config.toml
n_layer = 13
n_head = 12
activation = "swiglu"
norm = "rmsnorm"
rope_base = 100000.0
rope_fraction = 0.5
attn_scale = 0.177
bias = "qkv"
init_std_qkv = 0.0315
init_std_up = 0.0315
grad_clip = 1.0
train_tokens = 554000000
steps = 8454
MLP neurons of a small language model. Each row is named by its layer, matrix (gate and up: input weights; down: output weights) and neuron, and shows model dimensions 0-191. Each number is 128 + 32 x the weight over its row's rms, rounded and kept within 0 to 255. Numbers have three digits each. A neuron's up and down rows have the sign that makes its largest values positive.
After each neuron's rows, "fires in" lists the words (lower case) most often at its 100 highest values on Wikipedia text that the model never trained on.

L2.gate290:098091129144155180129123111170096109130114095081113112138109093173155127065117167118139117175147202145061166107167098073140149199135140033133140127128141107102165088073131194098076160062116134106165129128142098119178169138124143127087182089195111104171091131140132089192151157157134073160098191132177098113150126148153144100067137115167134096129128101143093139133088119106183126156111113127167162109151170162127130144152112160129111150138176033136160094159124152139128093151118079115139153148112097075123133098148131179115115161135151167148126149102064148135152126120091080064
L2.up290:143078112123090152118156094115103072174136169055108145099134108105165093081152117097162148135120140089163118113128074089122097191123110029140121124098124142106134107100131175097133110080118133093117143189131059090188108121166130144093182141171137102111147151204174104103100169150128076136045111087171154152111130150144171091138173189123142153097126076117125163134070144088132078098129167110158154120102162171141164154172149157123073168079104091164155120089151158133188116149185117144125110147071149131155152088142167148094133140111116131154117123160069151137123171097091158142
L2.down290:119049094121109158159165075109095136179133121068104138137107117136121146075160146120118131136094206111162148117118075041175138152129150029109170149108115149079183089138185166053121113099079147147158168134107090092173165086098107117093163103195123188108096162169166129176101121142123091128117145118150122116155115152167160091134158145165133110089113111120083159135079151100170094132114127129169147113129152119143121162157153154121100177140140098176214120158158147061136117131149121101163106126127151105169150141170138146108102146083134170199121133155093112111157168105113070136
fires in: "released", "published", "character", "author", "genus", "approximately"

L2.gate600:122106132169113121109190066152132124161141099118198113142113152126147107157170123131134112084110152079110155094128121109181167204106120162134149160135112119134142173132141082126115067154086126153099108122066092157162100108159092146109106110110106161148135051144156131138157194111122210204177094100114113148093123172134102085088129104146129150147077167091147095138174067060138096135198110152158108045077176117135104127189101140127153121152104107153125125111114151096115159155154170152087099150166129180131087178154072115114140100195125147112155100122118137122097176058143112112
L2.up600:149140164080109156126183129150143084168158133093181141102090149085147135154148053136128066099116162076101192097083136164152126168110092133130116153099114166176139138114145150106116090138164166109069118087034100159079081140148081152121134114073121128145123074168146076164119146105124181180155114081162122174068107173110126144112122077156157149101080143094110099164183118096129087188191120159141119094157144118119107135193110111121146129097132129144113135137099129088126156128169143141111109139164095138151109144148090176152112115193165164126206083123074110076089176110095142110
L2.down600:117178165132128119110171143129124094149108093112139084109176100109133128107131130121131090136139185079105179119142087132146183202151114147138128195064176184130138130139106166123087128163102143126088061108100104131103110113145071152070145141112093144189140051127132176135121154170104175166165076077143118176109100172110138127092122106164166105149113186099154106114169113099183110147191116118164076062118153118155105116163137100099175134131097102176151116089119170065113131178148161131082119189190128151174146158123133156109104105154125121116121131107063139122077171072114069115
fires in: "used", "service", "order", "security", "various"

L7.gate31:151137143136113101141097072082095144121155157115111120075072098185134122110116152176136118088106124198148096151148049115197107157159137126157111195104117133083105136108129118106172119101179097209112132117164133131132080192056118104125184100158174162121117134172100043145116105154196161160142104180123096143115142164116152094147180142107134103153108135141104088065113128124055079154140124128144127096149138075143060150102146145166098135127177143042129117091131083134134122106107115145134150130134166151157094133140126100120142136137160082134097157134063138064189123104157177144
L7.up31:170160091168120140102124114198145105099101088126146116134083101096108151116126155152125120048105081164173135103130098189103154150133143119121109117111193063112114171132118150143118108186119072112183110122133170159132148142094107125114104075099146170159200090162108071129082123168113160116106126103127096151147155182112132090160171101147083144118105155168093091097078149171056104170172128130108146066120068122120114128151091149140112082161128165176163096202104131089135127119037160103147139105104149103128136178129130079207136150067156082111135130171154136111151114122186146120
L7.down31:166116115069092121147132090092152133146150104206043120172099101078114131154166149158159099152106100108089132096134111071156078129077095095134132124124122163107123140166174164131200109116094176089093150146108122070117098087118147142142160115217135131116166174129108149135164075132132173116142157141179054113170111110143134119067188175124118119150112115134140140102153180108146146138094100103128168146198115116071135126153073124153112141110097165128094105109094118140147113108135151155136109074162107120135150225125149123114141176118105107180091106135211115158062126174111173085
fires in: "that", "who", "but", "which", "while", "because"

L5.gate946:163133169119118181100106119102113107078155134118163161166086097121112133138141134135064081121119147195084129115079151150121187189121125094165120067124112127212123168090126146155122152052092158188130089118116136099133167149095155194145126078113093117117157165119110117101110125176161091149109021098106149080154137148123098083102130116139143132143106125112091085099184101122141077177112104094076163098115103115129089076137147116115125160132141142104134119054106143153116145153172132147147159173115112111178087079106139206155074117152153192144095122075109177077120114099157108095
L5.up946:083123072155126110127044128152132147122183137107105145086151063112114137182174123193110143106122107112116128146068156098161169147118155105167079094120030126178162062079141110143057171053160101142166119148100111110149128103123135113128141103176150167178074179132172102137163081124145141154103073148120091095170134136124146153110097144068116139147114173161169169125157117100166137123156175080110133096102160109158071180143195092148165138089136066113143115145110120156113062146124145131153145114131093126090097106120051155151161123153108120143126093107154144148096142150094098094
L5.down946:142058133154099129141187131120087129102110100147132099117091176067129153117175118109176169159150176113140096130146109072174085149090166198144177198157122125054101152189141168093167110195099149124108158113106190166076155104132104143149156213085136111108115072145146105103065142124144177108118214109112129136141095083139165138113128135108143084129137177109146121138094163145126118117111142134136076114131145154077159138141180157114100099210099159112105168149114121099155154096107146128105161108093171119119188096120128077130119120077113097146145141147093084129081058143149145136
fires in: "of", "nintendo", "exchange", "america", "without"

L2.gate394:139088080080094126126098120070184117117165110153084099163150173119085128106108126086175064085160109085172150105106116128111152186076111120093098091106120114129101179125115119094132112175172156126141155130115169155172119077157117123116081128096118191167212047145132161125131131117145073169127203117126099133105109098131142129145102153173106160137118115166126159092134116127135112131125122133172152143138191141128130138089106124116180079192148104095124146023122107129125078123167153147103144143087091162116113079091153073095138124147160093083155177099179156125163101183068085092
L2.up394:155116137090110150121087046110160112099170110101091092134144159163059144146172098121177101044170115091140163102089125113092160180080133120134116137118109096162095138126100089106131141144172140138137124102134133161113153093149162107101085121081166188163147098128141130137079177122158114233125143163121108179184114065092145112123076058172096134174119088183130170119138136172144104081145097089138128094099101121103150131110118094119159111152092160094148138054182141145085088157166157146103138171104138160102156058080111093070150085171125128126122145138145168123150118130093079144
L2.down394:136140166150188108091165163133107200210125135078109118144136088155163108175138132109148124155095114176118106105166118078133149101148135137137129180145123149157127145111127120095135089128126105146082113156103084080051123125118130142124152120142048092117057212106111144103133141125080189133131069121102131136076137137129137157162137117104150115111183158095151080200129175143113167153095131129063116170162107151161152162152125153123113126051105110138120130132129216146145118100102132107169122143157184083102160126172100200183078140087114171123134117061086110173120093109175128173
fires in: "16", "29", "15", "30", "1948"

L3.gate944:131086129120158132143143115171201113126102082141105100176117130127174101186130142107131143076093107139105130101094124140144126092159093149147106141153057106063100123176125134091101071137094112178158116154172133115151047225146156157133150155119115115104115120089071140129157154146142183165108121219166140076114197102189124173107121159089113204129133179152066149138153193166128138099209106159167141133106125116174140150160166097179132100148154120107188110146144116105133105127137154128143119157148152120099159104203139125140134143140122152120149143158151109100163123062083157161
L3.up944:129126118093146155170152154172099131117084097103085146146115084129192142091074089129109109134125091138148081118142121139137129186122107160105138157120109118157085129094096186167114128158109081140105140132114080108159024102129095113095109132167125079110120127164112108039109100144146114092090130187163196141130184132169199146148141176129161100206113146131116129123095142141094175142191107165137123153124161141150169116170097084134139090123079116152124068108094129069107111130182144142157104095117124117128131155147126173071158208092117075140082116117083076130159090048124090112
L3.down944:127149165114134142102066146111086196158113112095123134163130149100125168132192143098169212141186117139104112071168159168154095108149153130171144133147132172176205174077175112164168091096122194079140128142107105170104127085109134161117097129096115108141183164120100183077141124119121175094143108110091089112137132140091089099154123157177125117122146166096165141164144147102137113150111096074174104132147094101151135090140195097133111126133158180094091204120094146068109064159135150113144101130170095163117132129149137109117100103103069156077163061146131185131168102150163164105
fires in: "area", "areas", "population", "district", "2", "members"

L5.gate949:116090120153099149154141123097113060143101146206154152119113095097171123137173113145166086170140104177163106174146144135135150099080116088206147177107123121149197168084131135137103128125147135134135084044168089154124121106123141143095130163062118155132122096170130130129134080085124088129170114142194134073150103136109121127129144131182140110165155190172109123159153130109145158238166155086149130150077128103131185093117127132126131077130176133153154112109128062068057178105105130181074090176134087122116161119161139193125095084136118136163084108136159117097107110090119121119
L5.up949:174062126153133151120067113144117098128081116149159123124119131133127121123123062154131154116121098122103077115193107088127137108120129160134121169129129127177083102123165130078108139118185098087136119187117099096198105104119138143163093218112109136160130156095111146103132157176059112149139123159088172152154132160146096127069175161137113049141170100187110151121140108168114112102109121113154122117132108089174115143134048153147082118150124131085171153087148083150128077038127101085133095166097116128063101131119152182101136207146129178064128173130128081122164055141110147122
L5.down949:117166119089163090178191079173121154102139114148191107074070115153153071083149133127153081149134104141108176124091093108125171112102123090121190172151181113119115113132166095157131198123152186133118104113126094173117158175119117128118131179136131158134129126133119087157120170190150163175154162152188167090179122039082097113153102138104092107175128150141134130147121161090145154168126146136173107107118137124111147129170150116138118095094133121175116085123094140175132127120121098161104106112111113139147170181149177182109073120134059181074166160038203159146156131153123165136
fires in: "day", "year", "date", "months", "days", "weeks"

L7.gate764:139138100100134079106150066135175117113132060157095132148098136121142128153136119129113153056166151065112092138190173132167077096153093135072113134144153111093160200169160104103124198175097127122099116129175099093135099058178119117167150082198141169121164149087149097161147172133149181151110116138075120136154052082094104147126123156199117114111146097115122086150138131110129161149130074093097133136149104091186087186089109103134097142124130134145146118142146177139079102129128175164137068151122167140105161147095123115116212090140200134117144166195115100144090143140127118129
L7.up764:104178140113070116121136108144152165171147131125085102119154074121166163134159194136168114126158107150083138079130151055110133085114117157123115172125144159173104154101142158129133113084157155132159093104132128126108148115103095106147178138099130165130114098116148131192174073168120157199136136148168114155143168135112118144158140130169075119114107035162094155074093144064153105113110088143121151091194144094078115074141143176163097132100102072143110163159124082213115144140063149128182158131116181084093076187167101115113116107160132146088180145082170152140117150057134148125
L7.down764:124151096073155161083099084152118108208145135146101133129114086097210135145155117165111140173095108134083087117109085130093137106158142109125166136164182128063113112058124094170162156138098085139110142122143177088119151135152049125165185143121139143119182127091133141142165082137079149137059122127149194160168164107135115130158136160130075091173140112143156101165166152107130077135029138112105131111159103070186160127139113083175056187163148131148144146146136081122131188121121128109146132114148083166142119142117118146082195132095160135128195125155148094130117138144121163178
fires in: "while", "because", "where", "chevrolet", "length"

L5.gate771:106122095103115132136175113086125143132079122113157170102106125158178109183154145132153104135156113141154113147111126118194131135117133128137142127149117138135148155104152071164119093090103115171078155076138094138175139110145101174152196142169089120144198083171154115110115153197162172196109119166109147178142140080113110173151151145143108171133099113111153132174150121114195138104195128127077167099132128126171167162157172098110154123176135094140150079181128162125069109159127146176118155104200065194101124115109071036173069155166123100128170156157157082167136109133104110088
L5.up771:095129101123130027179143147130172146105083142103120126194175150075183121094121132094124118124111131090140157183162150115187116151090124081128099141087138120110079083117100076204121109084156138166163143092116115116135154120129108133094094153176089122174098144087065136078065194106170122215103102131126109112132165149142103107131079086086154105114134120183085063100120154100126132121146123147110102085099161134105164158107141098160166141123110106095144137092145126139139129134194146118101085189112098075107144188157125116168107106154128137087095091109102216116148120192116119147
L5.down771:161135072080171127141135104155100089123074114074092129164141235132104132123118105115119159101109065196152126069150186076174123202127123180166096151161093142104083089115146123128109084105124133143142115124156095132106140144122159173108140153170132135052159077146148192173063135080106143135145132111134114124132156147084178116125131120162100169166134165101153173096166133122119134114166149168077112157103174127084143194119098152135114123153127107169104030137118067120189128061144135140135130136137114123194207140161117143163120152115128148117164138162134109121129129163138174113
fires in: "united", "modern", "multiple", "two", "former", "other"

L5.gate894:127078181069125127151121147078199115193178115138120155147138151126069122108075084146108105101126155098115119106128130109093119140139118133177137155105103149146115112152101123162162065121130103125110110152123090124122071103110131126133118112138172109110110097106076100183071143103083185117164169046131141176147053119130086150072124186090139164189128136094165104122073106087105090099121164170203132143115175078171158112128142132196105176111143165146140121087120131128088113142133174193154118172127155150138129129095112152148200044181136072101170092128097096137121124125131129091
L5.up894:119135154073104075115128104076133124087080128112067181083126122112123154135113156092055111098146132137131141134145093108131091096110153121157098143077003141111114140115056123124139082132152138115154125156116118123158127074125119104143148143092200128100141101134149122155082093097113112129173125190141137102198138090074150119130158126114170163153095093150106084155109135132071103076068108117164157098150105124153169161105170119065119113127072154130110208086147158135103088084131219099091155131098129154099152109142195135102148119156092107190096122130197090122130127127128164106
L5.down894:113090146088124185106110104146188163177100101159153155098126130166087144161157137152104127127155149164144092158154108154101147101164075174168179129145140106159151136118137171112136089098102137108150156139178128122094093098149158152090134102176107186122136081151104172106175102131098141095166135129122103132135101128136104111103100203143125045107111145062122149090138136075126125121108145136148137199110066083112149120088145087134184072118078116102108129109120214121131078136163099094072076133175110144127120114044086128177114113156101043113147075134142170063147114120079186129
fires in: "of", "for", "label", "system", "criminal"